Weights of a small GPT-style language model, trained from scratch on English Wikipedia: MLP 768 tanh GELU, a variant of Muon for these matrices.
MLP neurons of a small language model. Each row is named by its layer, matrix (up: input weights; down: output weights) and neuron, and shows model dimensions 0-127. Each number is 500 + 25 x the weight over its row's rms, rounded and kept within 0 to 999. Numbers have three digits each.
Before each neuron's rows, "fires after" lists the tokens most often just before its 100 highest values on Wikipedia text that the model never trained on.

fires after: "\n", "-", " |", " re", " "
L3.up489:487494469489500482482506538485530462456519540463484536461507492474552534509514477521539435504482521498532506536502530542517506515511513485467510533478513509524501489524503491524509502484504500535524513497470497482505551523495508501514482503512497482492536515486479539487546488491535503498470481487514455506478499498481491476493501479481539521493528487475530448481510471486505494462480
L3.down489:447509495497473490492502553510533522463500540470478481494480552458540507530501498505482496527478520512531522483483481525573521463479472480481498524493495516452466470472515487490513528496495541508506506549476511531522511505486487504517522536511490537506530487529500489501498474507534466490494510532493449562465516457444507499532586505501495508485515515496507509506462529525537510503497

fires after: " ", " |", ","
L10.up653:518501528495520516518481462497491499505490500476493493544492483487541485481475498495511552490486519465529470505473500509506520524528513504480523516508471544519513514520517499493506507502485497503529525495495551491529461525468490456504511434544486508536539530485510504494532480515502497513458521493494461505531505578472492503513433508561492537550455506488521480508470476519511490528509
L10.down653:481501492507515501480418460539538503483503536563496488500484463483489443504523487519489500526516507479496483521492529545522527488502506500477498496505513473503509482517500527507510499513485518492493476504460452465529537476479532484490485536523531482462508477532526471492527491480543522513519493527492538471485455492448498498486510523478470482515517499488509507469531522516494462453482

fires after: " ", " in", " re", " a"
L6.up624:506481451490536498470511453535449519529488444480499458532494478489511474528469454509529474502522511510475513515513531507484528471503486533533475503498474507507489471464462543543502495508500520514522536503494518484525499474543507499522525507466486498484489511440486503529484530512471493492519462469509527474483486513517476498509513461499520524542520519476479490499535439481453510527460
L6.down624:503459478535481474509499504535489521533509495524475473495518472523484480500448508495460509487486512513476465523493483527510541492505494508555516481483509511548498479469479476510559502542442443540481459536475514509479538498517485455504504463496540512520493472474519478521519487517543490490455505487522513506462462490489516530507516484498531532497516492486497501455495514500515526486505

fires after: "\n", " the", " The", "-", " under"
L9.up718:446539517491561488502562485485496437528483513515514488499541469499541489512527435504495449492499468555514488488525514476504476480491455496514508516499493505497506538556475469506459484507505513494512538488549446482524499507521476483509502503524484500513537513516482484475487515492483440500505548505459482473472507519468500480487491463513540504484511504458505511486514480513514507535511
L9.down718:528479496469489505530543514519538546477524495474488459505501504493527501481490509500446489488456536499528503469494526485499519507482501517481523486486502519495502489476503524496497466494495538506521494526505521463473509514475521496452542514462523504552469511481538462527508474475494496499483511483518488486484504515477520513467517532482516506485533546519525457481486545492529523489495

fires after: " ", " f", " in", ",", "C", " |"
L10.up616:480544493517504499464478493493526519489510470477469527506491491524506481481472506521529486487464451470498549505475476492500488503480483489533548524480508515510484490529519488507474479466492522484482543487524492550549493509534529525495535507485512496490524506521531551504474515497477526515468491446500507552510475541495529495502505486520508507500454539485510503488454466470484522478478
L10.down616:469509492488500449475431538527488497503534519504472482506511523485489474520511507527502530539501558500473491506484520505474516502516515486482488519511475528487525488480488492530511463459480473475464482558494508519508502533491514516508501560509444504476521471478495469460530531480510477495497475534472474460477503479492529498527498474510512506466511528470472507529537481465530496494486

fires after: " U", " L", " St", " C", " H"
L6.up350:513522520497519539527477501505530529525502494524487513571511513480481420536515507461546476481453486459506553482437475512464499499499462508505487501449479467483530519512498502475459482436504481532492481494493538495486475483524544527514492514491506519527488490514497502504494542482495496464521473489537532484501523530471519494483501460495466477498513499503553531474558510534460482539551
L6.down350:491503470488523488531492483496515490483484468519478500442515511504488470518498489493510483487525510471521490455485482496525518472499531552471511481494494493537480497467494501459467512513482476504504495473530503483482494491498482505504476482534544589547515495494505482513527497558482543442489535507497516500511477507435450533494543476528496476517526478483504498485486539561475486480535

fires after: " ", "0", " sub", "}"
L6.up31:478488507520477509501511489466500488519533507515511476529491458465498511495472507510481498522494500479491496483447519487480471455541504526483461514516455519515490482472508499502495467516494458477495453492519514526485487521519528512486492499487502502482484577481515513464500515506522493459512473465538528468506564528524502484498476480465520463487498515520446473515501447498457516503518
L6.down31:517536493490522451494508476508507485546515501539463512494489469517516456523485492559509531517516491489566482447515483458494434525519474507506522497531475481482494528491513521492512506524482476481531497521512474458520545472492542462454484471500496487486540492487478489512476499526505520473501522487516460483453474520476495553500493485495513510520528501517501519476506500480466524495504

fires after: ",", "0", "3", "s", "5"
L6.up404:521435495501479504468497473484475528514484553500505490550490520495485504506477508426508510514516531530498454490500503511537485490498478471481527474510499503502548478503504528517480543509492544543485430509480525496486468539516500482486509512530509498451483535489465477515477493478497482457536533536477510507512495508500453509487523494476501544471546483475526462487509513519449481522504
L6.down404:484466523493540488503495495513505491521533516525495495478469482475501509568496501499502504464508469463502502519500479528485487489467533528500471536495525502502529476502507477493450540471481462540475501477485495513470533521446468498484500456507519539514480507480474507523509500505541512543481550474520515505503523467544552507535489502516503492534485529514502472516521492494513484514474

fires after: "0", " mi", " be", " UTC", " ", " first"
L7.up264:473498485538495482492522497470511532508552508524494526464537502500516526535457493504484501511505532513490510468490519480531520448499501493472459496446505514501465503524494529481458495512518498500539495502542498522555504455507529523504445532457497470476515487463491484448549554499477506509484510487478535512439498530496485476473463454496498554499512486523519478488500466504469486519469
L7.down264:487504487473474451489586526452484505506490523505496472473516499478503482492500489479500535469494514512530511506511516472455469493503521482470476529549442544519510545525480467514493505505517516497565485462517512500551473508533466488535491545508502510505501489467516531516476536507510492468486480513536426501473502487491502566488511479520516531490523467497501528502493501496528519484565

fires after: " ", " in", "rea"
L3.up173:475483473511480476503534513494506508509504503521486495475477552530473493512527502514507492506558489487435517527531488569557505493474504475479464494529526470500515532512472474499487520520480465538539498530518523498487523487539513491497506513504511465415507548512479522510503466501515484511486468480539529499505541474475490467542520510472440527518494488473507502496475486492460532466497
L3.down173:523494468493492523489491556504499489504461500502525498483450493508494476485510497485504476510460468525481473536428509497481475530483482540503516507490564487501534526471505521504494474528487475487469494468544479491487469463517526529482522525523471468537496528472527524517468505515465480453502489479466515433490502478489520440491558493537470512518491513520487500517509510526532508512480

fires after: "-", " (", "–", " "
L7.up268:510468515522529508477511448504486526493487526517515538459485453520504501483480472523527506474512500542556489438540511505483505494517501440496474483495531476524478479525502493507496505553524553507487537455489473497463484559508487450484523491514474520525487491527476492485525489484537492510533470510529479438435483500477519512530499443529533532494494522494521475501528478469497532504508
L7.down268:469533531514527504478523548506427468473497514441469481503514497549530492523448518490528501512497513494523501555523557501503457502514507481514511483534506497461483547526501499432492519483487438509503492471518522474530521501522525531524487491490523510493497504482492521513494465538488543486446503495493480502476515498477547509488516478507458492516522519515479494513486484519499488532529

fires after: " ", " re", " Re", " be", " de", " un"
L7.up703:510485481554490478480483494551488554532515502495492468493491519515589550526508481519512563477517491519488506503513507516465481482516497537559498481531514479456504488516526464528507497514494504499467499499467525450549538496504493487517464507522497489479493513450479499506468537498516464548441501523500496506500467468494491476523500500443519512526474482491481512495534496469507470538503
L7.down703:497533480521485503477489515528444500543500493494525445519512515555542512471473473567507529527500479521532477519519470535495496510450518473503518491488470482491468495472486529508502501511489529522472461500462496508495497525550487522499513488479482509496474500478462532523469486520528494527501507496494486508531454485485512542533456482485524528502507492514468502480547486491456482510496

fires after: " ", "0", "9", "8"
L7.up670:546438519503488520480522537492505527460544565486524501523492486490522520508526514471499475483527540550538525492499516536500487506518490483501489514498499477535481520497495508531504507490522454534500490493461489529490506513452459497497481515500456515474514469458496470501488525474463486485512490489506425490531502454456507492450494499468478521521480501521501466525487487459492473530471
L7.down670:480524463488470486528519518505465566482510489510492501507500476476489514501512505488491522554488488519514482531470526474445531449537514465511459505508533525525496514480484530445481502539516505505514514532495510468471481483531482530487498469544477474519551525490484511509464491483512453529485512517468519482463522525511484504516440497504512473460487529516462491517529523524512525503496

fires after: " ", "s", " S", " (", "-", "S"
L6.up265:467489471517520431507520513506474531463547457495506511491514524475492514486505464495518476483465468517501503514505473519511482510505520519511543507482490463528518479522479478479463505470506460512484524485482529549503559495476440531513486515534451516467497493498470535536492474512550508497469484489486520510542476517470528513502494457523518477510459499518493484474480490455498478495529
L6.down265:494496495525511465503484503508486506513512456474479524510528555507515538498489496520496522475499511500498472495520508544513493463529465521482511523530499495518483486489582500454454512462556478462478528473479481473439493532503511513503484506529478501493503544480474502504521455472513496464510479501496461472518518533469509495518486492525521503484499525517482565535532479504522526515489

fires after: " A", "A", " a", " Ref", " App", " C"
L6.up115:493471517491514544465509485508519507513499549472460528512495507524501498485535479492471509532514500516521515489478555462511524487527500541521529500468500535479488482507504524490486528513513490494517479473532506518532487529490510519534525541518519500452463538429513484550498478496491483494461493521541536540535448491539500452480503490494501479491528488507521535466530491527445534519480
L6.down115:491486485539503535506528554476486509488506472501554522519539490468529484510516499512502529507517489480499549462478470479535582490520490554503478484416519537484518510506495520519493500507466489508520529478484506495481528500489472488526497495520518477462464498517467498484474522472470482514538479459505478521483473516511509498470514521503487540456509511509518524499518501491492488522494

fires after: " the", " |", " No", " and", " The"
L7.up362:522487524502487516475467501505449508539539503509509495526478487454518494509558512501487512568474452514487501496509502493512504454503490523509483476515486493507495509499447547484478546459523514509485492504468484522528448503536484502462540528450453453490457501493480513494511478506508528469487495482477502545482479477458470476534496506509499487502552511507497509481490511506478492529551
L7.down362:465489486490492468515514479502479527553516517454469514511501523503553484462511492511469529485493496515532461473471491512486531507490490494479541473491525504496487504536509483516480486506463503477509514541507494513513461500492491501520515515473545497480530561462480489497506521517489503475499520507487555500515517561508474535456478543475505471442509527465478496536526466526496467489517

fires after: " ", " N", " |", " (", " R"
L3.up745:488535459551507489523509450541469490524531479474475486488516539503503503446523497497543518562486537470531493517499492491541496490503507537530509497486495488536491498480509534500515494457497486537512473502509523505497483496518495505522506488542513506499510503496515518487514537517464506490489470494512477471441500538499458454489493522532473520527498558461548505482492476493501492539492
L3.down745:513520494457535539522476514494466492473462481525480502516503459485465472520513532502504527481468477508556489479483521498527511482493469547482471498519518524515516469495516511531508470514543525493447510504496495487550520474484475443514482480518537498505519494521460475464491510497489480530525514466521515493464492485488519489524564489481516480523526481465516507449500476526488504529479

fires after: "2", "1", " $", " ", " was"
L6.up190:473498486542551491501516531466499523520523482508502485506520479479451484483504452483465504565525518519510484507485497502484535497477508472472436531489496474514508520503515512499506500485526496522518519494499556490561474534484523497515512480517520512483501555493443504515501511482485467502529506539528499478504497444481495511503447544519479505439489559477465501467534544472523515485519
L6.down190:486494492505494492520519445512542472509484503474541520472499480502510522482487498515492498467500483508503488486494517507495510516509484523509511509468481491534479480518517470513520513536471529476523487484498533516467517480461503551438521512501524485429440517514526518519489533565458491517507530487512518504511446503529543460480564501474524509468511464518538471501489486524528475516500

fires after: ",", " as", "c", " "
L7.up716:489505495506485484494484495514500518527510496485538495527495501501445510500528477508534520483479504525475541528473513515444520483495536538497512454502471495483510485526505549518478504507486512521454493516521510497517482507493515489484549484534508532483516469458523504494528487493490504493486541536538518548521491528458510477507494524480459545503556467489565467480499504469462482519512
L7.down716:503487488517509570498551490441502486468503490499499482512454499495513500496519502482537534445489511499486480518455506491496497507508497535495518485520499499479521533527562512470506526457469488475493527509490520486483492517549511497462536503518534469511489496521513493487511507541524479508497513534487474443496539472500511490462498452502511457574519481467491512532479485475519495471500

fires after: " sub", " ", " Con", " Sub", "1"
L7.up125:505517479522517510481490514474528492473509517507505503534495475486483463498503466458528495474458475503485545453493516459467505488520490498486463539504530515522542503520488485500443465498487510508486467495484504508492551480534522477489499498526539488454499482528522502553495524461515495484514440521529537525475508472496494532522478455475523511507493487482477520524482512502476500504504
L7.down125:532524559510518463519480498512503510515547518519497489476535525529554471479430531489487485495473530510559527492536478465458485492510512490539556490484497522529473489478517498520455486479455476513479542517492508512504489508492483521525489449481509475520523560508522499523485490545496511520483541519493487474480508485518518468501455477523493488539518474504488522519509543522485520514479

fires after: "\n", " (", " \"", "″", "==", "."
L6.up499:533524481503502467463512506520503571500480512460450556509533474478522516477543498475528478464477500534465494456471531527512502501523446421474558520474483487490468466524502483490497549488510526511467534501465471482461545511513490518529529483543488506507481508514462488504476501506484500475515478471498540491462492523470528503458482500512475484496454504506521488498543476545509509497489
L6.down499:497505483466445497514520527468549506469528537511501446490485493475490475535479491520493491516487537471507490499484513530480468523472481464513460488510479552511530499532507488491524514474516471504443487517485524464464480545521498514491503476535495496493481487445518448524492469500524455492500502505524450531497483494515530510514482516502510504459506498522506515517502495492501480481536

fires after: " ", "\n", "/", " \"", "-", "=="
L3.up596:491507503495577483514489478520494503483519470506491530503496481492521518527490498510508502524465446504497481488473510474545536487529516561530473536520543530531525528540517448556535475540452486504539473510545489498487492518505513496487531536524499455455516458479466514530496500494457483482513518521486492500513491536541464492490482464512503489485478487514463497489493548508502483509492
L3.down596:512533523484483451471523468504539479473495541499489488496534491486474541544473516520463523529542480468503497451517504500482479470469479443483517502509448503465501526518470483502557512500451527540507499423471477490516511490507500488493487524487560506538505507491505461468535477529519565535536524486545537505507510502509530532509509506503503529514539493484483470489472530499490482498519

fires after: " a", "2", "1", " A", "A"
L11.up723:478492530502479496501506533498464546507481510512467505524509510485501472513508516497456493521508473496533503538460522480509512566504511516515496467484521522504511518529465512514524533497507501506527575487516504533541505478459535504485511536495495489515451539508509533480477517539497511494522505520499469507517481528489448508475488481510466504491544492483507531462484489476531510454486
L11.down723:470517558488489500475587507490512505486489459500504466533529516510499448492476507510525540506497493489491500466532505476455518480477464528501531529495491495531470479501517474497492484481477510461507511541513535547518480545520505453495519509481486462498527474480541496495448502514450495499546531475518527485516486482540507505509457511475508470477555527490511483541511475428492520487501

fires after: " De", "mathb", " Re", "re", "Re", "eff"
L8.up741:518521495501497521504473497518480468543484467496496506452548494515457504544484423491479534533464506543513527443504530538519466513512495486482503494538503490489475471507498522514468487464477535524493481472501524440485510502521526487545454482524495499511497519483489489485482533453513513518474496513499498522473508509487526493500540448470510485515533521523486530503521527474547495551492
L8.down741:514526497497524479542485470467515468487495522529443528521487505469535487493476477435522507505484541500511485461532497505483502483485533513522492505490537499502471490462467457498474507515480524492492541521471512519505493451457468530517498471469477510504525526528481472502502541535501469505469512530503459508488518509543516502512485504546516493520532468531510518517515527498521515502512

fires after: ",", "0", " $", " pre", " ", "3"
L11.up202:533443521484537500467456522499479512473531525525460503483501481476439500496508508528521512501473531531471525519485490484489508526475506488456516508535494519518506500527515550501514501494512551490513472482484543513482466475500530519463498483542519511476477506470480515541509518511466511489486467488515500477489544475514520539526487516450481539499513514475496477497511485475500486524472
L11.down202:523464490486485483464595519503501489522519494505527506458513507516518458482522481475532472511485476526511486514533501507495514516508526475517526490504478519513501459461535502498468524457481468529520551503515493487490508499504440471506510484480540452522443538537533467508483509527466470519531507503533479539486511558537502499452446472518501479506442523467474506520514490515494534518521

fires after: " the", " ", " of", " No", " a", "act"
L6.up8:509515481501495538498509524514508530453526529529475504545472493491548486535493482495507462494495454469466498492491509514514513514475473538497479457447468496488509491479454513494474517466524493478544568512506501515484506487545511512530510513488488481490462519503552493457509489486504520474525479461467500528498491468474477479492511457483467510471495502492469520484517519516480482527458
L6.down8:499508495504464546470529511459483469550521461450491536478538502520508535514451500556490490514498522487483510500483477520502504483509492488546543472506494477499479487501559491483500541476468510501475475504538472521466556497493521508482501456496520494538499467489493492497492457479493477535471547556529461513492533495462472510480479493482515532467500502496469486538443502507532493444495

fires after: "\n", " Category", ".", " Title", " Pos"
L7.up302:450546459494474469503524523493484509495511518473509517521525488492503534512537506490491478444501502504499483493479515501493460513496514457481541502499515502468491515541488547540485569487496559536489516539510479485482541518450540455500487508482526460456526442504524518454497517491508516507529524471495511486498533526522483478485482465501477478541508490539500492493511478503504530498518
L7.down302:490540469511502506493628501465475491529529495521482504510491516495473497533509473502483500457539500514463529484524520481477490463530480515496455491434527508488470484521505530528498524459490511484511540537533455481486554517502544480498498513527488480493499479480506451490495476446457512534514479509469471491500529516491481524523506468486501503521542496525516462481533467479523507508481

fires after: " ", " re"
L6.up501:514498469487455459474474508515466488526496479467529510470460485506493519509478465486496496531502466528501523499509511465479518489512521500510536492485524467488473503541561529519500497500472487499473500520489459519535501490505500477510549507525467500460476491497483479507494542490537492537498536475482480513508463516466496495496493515497501493538473481494487499487484503482517515447529
L6.down501:486497465529500489474506513481504498560451454542498464500497510506556478492508487516510506492472479513507538507467524529501499508519472494483466475464499498501473502507489489507491486542532523465497453565462426518486482535539515522528505520526448489466511534478512498470533519459492494537465503499507532479458518487514497541480517481515491483490530518518478567499559493503454461469464

fires after: " ", "-", "s", " sub", "em"
L6.up557:523502471452497509474505535506507568484566491464522479473487450553470437493457523523525461476483499513498536489526492488501501497504503500476493537489513487521493508508428503494458524478496492513497498515505547522518556515541508502478516499492497553483498530475500507525492556521514509509515519505508473487500439511512470492480468486540531463521506488515478507490501490490495479466478
L6.down557:530431470473474497512512553521502512500479535467477448510480518465474498459497511469499533507511502499506508524491542535477511464541491500518505490487545492499495515494478505506499520464521466482434488534484516474480509530543475494522526531530487499493488479485514488502519482486550515538483543523439485494496525449529493475452509525508486493500501478530508506529542527507513494503510

fires after: " ", " f", " R", " (", " b", "⁄"
L3.up55:460513502471565473489514480445497541547524509492561492503482465479526510516548504493492484451455503522519540479483515503498458474541475490565504474487503521506498521505481514493507538525487489522468539489543492469509524513494529456492548480458466522515502524514526480466481496488497478504522472470532505491498554475499487517508486483501466538504508491489508457485517507480452483541493
L3.down55:501500495471508529504485514507534509511480474501500462513519503481517504471474489531488504464516528469508508467504483479487492479541487483529538491507536458478493526531496484563544509454537486492543511501501520468493497519501515484495465543504554519511510471566559519516491480517462514481490471516489446485514511492508490559510494477504482456469477467491489559521468501506454476513487

fires after: " |", "mathb", "e", "ey", "eff"
L9.up599:490481509491503487462491524480513439504514495484521485463496498487517522478441485478506510539476497510566514516502501529545523471503527501502509513498505494477484473487486539473492533506518532505481463526492481476492479444560516500523477466499481528547482495449504510529487502542513491514510499493509518535491526520502488493458516482487473555499490507501465528505510517492468529458504
L9.down599:513536533502515532555485497487527514534517517482445506485514494542466453499542482486530487509491505504539472501484503490432465524505523507514504491536544508462514488483477477444516486524553494467468507515509519509479480488486497518498494458499480496511469492536528470484535488507516505487492480494504539494486468539510518514501499487517516494488491478497514508559454494497491510468520

fires after: " ", " to", " (", "s"
L3.up274:512502502540517441520529476464507533524521472513538513476504496502507518553491464514487535460522528476444480528481485506494489503478522502486514468478495485531491499509487452503539498500495464547487491544510514480495477489521469501521484457499512470446489502466485501534519493521539514478471462498508532507551494506527486436519482470495521511483504529471552475504470487464484505487478
L3.down274:525491503500512535504451501495479521522506496505506527485490513508501489512454413480561501528435473536473460475482517496460484505517542525517495488496494486519521470504486492491484521517517473464486491439497530495513511534524535483500519506493510517547463500485481520512477480516527506497479486521519484468546479468524510446465482518488506487497507514508491517498523463528531524486451

fires after: " the", " part", " of", "'", " an", "-"
L8.up630:494439515466521490497496522490499484519507504500533527528518527496490469540468520508494492578519499472509503525460545472437508477522468510467492471481488514526525501537507497478457436508506490497539524517520491513495474524478528495522473519483505507516507501506454488494493490499521483482463448516458516495506525490469482493548453522511516536458547518476499514458521523493519485499502
L8.down630:475518515551508438515552539523450524510496509494486466526503515456525546447476496464491499436471481514533468478485467495493478524488494468510520503502493552508503496446509508507504480538492480514504500491505499506478507481496489482501532506490453508490473506547542519508482508476528518480540528488538454497482498495491486504444487515518502497473547533523490487500499501550484497534487

fires after: ".", "ra", "sh", "-"
L10.up659:493528469453498484543480511501493482485470507498503481499526480486522474509486500510464516531451526535528488536495519556489520474516443500558481508489494529532519493504487459520476482518458550559508509499472443495473542508520478520479494480529528486525453490473462507552483521498478499515528489517483536481492535427501516462489504496527520485498514465516481513503469533512511498479510
L10.down659:504476516520507507515499496492501539484512542493487486475473510489517493505507464504529495483559478506540491463522512496530452491521508554488507477520499473527471518470498513489483474489486529530550498565516495477512473495519505445483464535484497489513472518517454513498500500470559474526516468474460472505527518520467484488505483550484485477492501493497485516488495514518479479512523

fires after: "0", "2", " mi"
L7.up282:529517474538543559496527469526496567526495497492505530477508486528502478488478508458448526545494508548502515504508499471505484515488511480506471485503551485495512480483482484524455497477516503524495508508539473482481484408482511507478485526504511465499466531525493502474514506476468484544469522536471501472473496490457487464553507506514489497470482512508519507544505489478470512544504
L7.down282:462467482525471485497494513483508478535472484506488514567482541512504481503489558510452512516481528513475516508540538503482474499476461492530452497515507438543497487450445513550466493484548458533499525481542504489535493502512479495512536515511550455506485496511489499495471506488491501524501535534498487496505520527532508544543526468540506465499502499516466499477485502534529469525520

fires after: " ", " de", " was", " would", "d", " were"
L7.up339:539475475471523481513510457495480510522502483471499488508482488510515493474494422480434501506490501542485486499522495538500542517521537539504445456460513513541428496516491489514468497477473492543502515511472535457495484468513511490512516497529506502484502525467489511525470494487490488528497489523548483519502503494475530503510478475489492514549521561484483495497496470451491445496532
L7.down339:500490526487510479529473509487477494479530437503500474472500491488498476506538563489474501508528509484547474486528518461503479492471481520473518471501461486480535559486499488530503516508469535491467503460533459482470484526503462534504502476545525498528499512465523524510500464456436529459489541516574501505495469520463486536536503505524495499505509488521497470477499484521468479563521

fires after: "\n", " Title", " Year", " Category", " ", "S"
L7.up532:499495496499516514499439503493488487495492501500502495538515457494488499489502509508517453501519541510514518523505491510507494511560530488466479452463513519503462504496484509566520452554530531493495534531542475459482535513484512501472544490511494468490513477518484506492454516527551482505471511521507483517451439511480528520484511468499531519492516481531493511484518477489494510487506
L7.down532:507509499518521519509498465477520524505532492491453508501503498535490511440506520513527434472515492516495511536490486510490542520505536458503479491485517488482484456456524511533515477507508577448527499522492524495479531483461524492480507492478560523495498494498512506472508518488489492471514531489518482471509511511497469482505539477535500524506486484514487493461536495516444479540453

fires after: "2", " ", " (", "1"
L10.up191:486527512522550494503486478508526514491507519540489497488494503472517448436464482540470530528516475514504467514495485485511495445506529498481503513507517487497498489521515558483480439532483532525496532543500507462503521537493480439490511433542502508476436530503456495498486500490488490536527528497473483457479514522511492480482498541464452477492522514512513499489493490518503496493505
L10.down191:529515478475503494499575461493481494521507522503505500507533566475539507566501534474506508520543510508495476490507509485478513539499464476469530447474469435505450508489554507491485500502511531488449508486499526505496486475490509468497496534482537500503532513445521507504516533474481498484523488486506467482473509489516427440543518498513509515451518518526497458493515481504489532525509

fires after: " ", "|", "%", " mi", "=="
L3.up260:522518490491532493481544482470535546524544497490534478490516470502513473519492515487490483515516506530487533519490528495529482515504477519510505486491519492451491489499467524505493536502491449522459558507535507490522485506515514479488477495471503503476458491508484485518564474462475501506466522509493574461501469459514516500502479468480543497446560515547478501502503491495487506520505
L3.down260:522497509499496486514514521512538471459473562496517530509524521473509483548493519530488526512469499538456481464525489520495435538522483481510515525508483518535509488527542510515518484551503523526495484538499552512484490493496492488526493479516500517521430515481531486463501479479481451499497506505483455486485511539485481495484525533483516537473482524515502486516509461533505513497496

fires after: " ", " An", " A", "1", "6"
L7.up231:499516487499501477520484500466478565496499523481498504446469495495481503459464533500467483526552482491483553494469500464442502526522547510509456556476414512495547483513511515510538475553526515499517514500496518523522510546502486488483517483510511532551500503479492476494478519495538480486502488481504500527486499483501528470499484514504479513504468500470491490478530469515457515470491
L7.down231:533529503532485505534478490521484510483503503544458550467498499470507491499515521461467491515518523468495494522535476474503470523458476493498463518484538487423480493531482468542521485527509525515509506531503480502526523493488506506542537556490503478486497523523491495508514501515500511470518541500475499513492501503520552487500510463525501488533467435494509465488498454501476515451503

fires after: " St", " Le", "L", "dr", " (", " H"
L7.up705:497527526493511508520499487479508540506534490501491514519549460476521498505463465514488481527466495455475501444493512513484506497455494540490449463474543504486494488481520526538506467509482515507515527509465547471516466485473477526493494527527498501501456499473489526488476491500515524488534474467466504450492505546487538491472491484522499462534544519519500478446494494479482472531540
L7.down705:548490520498478511551511486498459518587491490492479513512502427503481495454541497494518503462492502504503483490493510508466486486499556508493483521510535520507508492511536478511527474484484472487472497513495542492465492513517462509505489474515492506486518545537504496491503492519480536558518502524436500516501453496470514509506514545520462469522516475528520490487515523446560473472547

fires after: " ", " (", "-", " the", " |", "/"
L7.up541:495540542477514494494472477517483537505495470470527485528475515522502477480498483529473469486467498516450491477485547497468510467519461478512521525508475480468527499528484536488477548534525494543479549497540491459497475526541490477466490466492508482477539511506487491493484524504461469466507487475488450513520505578482522509518493480476548507516520520498498512465504498498519512498511
L7.down541:497506477506497462530517499471519498488514530480494515473506525464472488497466506534514533480485485472491488489479536502535481530490495518468476490518497498497524447448497532488503493498481504465554497488483482542525482503493517512490486507498529499492511518511486502533506503459540501532453515506522517471483498571496491466483517540451526508489530455459489500528491492488528496474586

fires after: " ", "s"
L3.up168:463518501509550460515504510489503524542531524497456466468456471530478510471541478495500465498498476506478498496513501500525445508535562490494499452518495534546510510509512479510510476479471491485509516493529514468530528470559514490481487518512477504421505491456469479481506482505493491471484514460520522505531512563526517544474501508469508525531515488475536511500470481478488519487500
L3.down168:527530472501510523503485508491482477498480465544459504506530491516550461521522477494499484513453514554482473503510484553505498485519520460475490541488496462500466493485487462505516520513513521484450453475497469502538530525516504530450514492507533523498486503526503504463469436495515559475480543518521511499485500500497535517498573466516523496536497490513456523494464495512473492495496

fires after: " (", ".", "\n", "\\", "-", " Mc"
L3.up630:514552516526452482505496511490502515464511492480496495462503541514492488482474460517478522524456567518566479536450536502515489497509504525512445531485475486481501523486529502467538486509510476540522549531538467492483510497512469481488484535506473515537493467508496467497526512448541476481475495476499481465467490515504503468529505495555489554487504504482496512516535514518527505474481
L3.down630:508474502523496540490567503480505494506492470482512506491500494506511481476512506466508527542531499495473528473470520502459496523489485504458476483500463561467483535492475506461502476465530486476493471503488497512505454515505506516551511512506486552467564469467472516499468508487514503498491448478473471467452500530481536509548450500503495525508479516487511509532485526489499492541496

fires after: "2", "–", " |", " "
L8.up636:518542491503498449512489494555471514527543487528478487535463524477487498502487513524480488539473498490486479535552525483532540489463496467519459484499552500503526502502454523509478479513518486540528539550509478460503482472563533512491501494483486498513475506473518498522502500491490477471497512472509512524458500527461497492505463486495494488506531505451501503524490448504541527490493
L8.down636:477462512493479505451520545511508466518538526492478538496471486514514472464499491536514516488470470518516538466490476508501504482465475477460492549498520494514500437495510493526486512491524500540505488508548470479499497477520497523517523519496528479506548496463480513485511441556530482517488511500536533504494512477480519526476486515491502509497537515478515474463473520497505480458525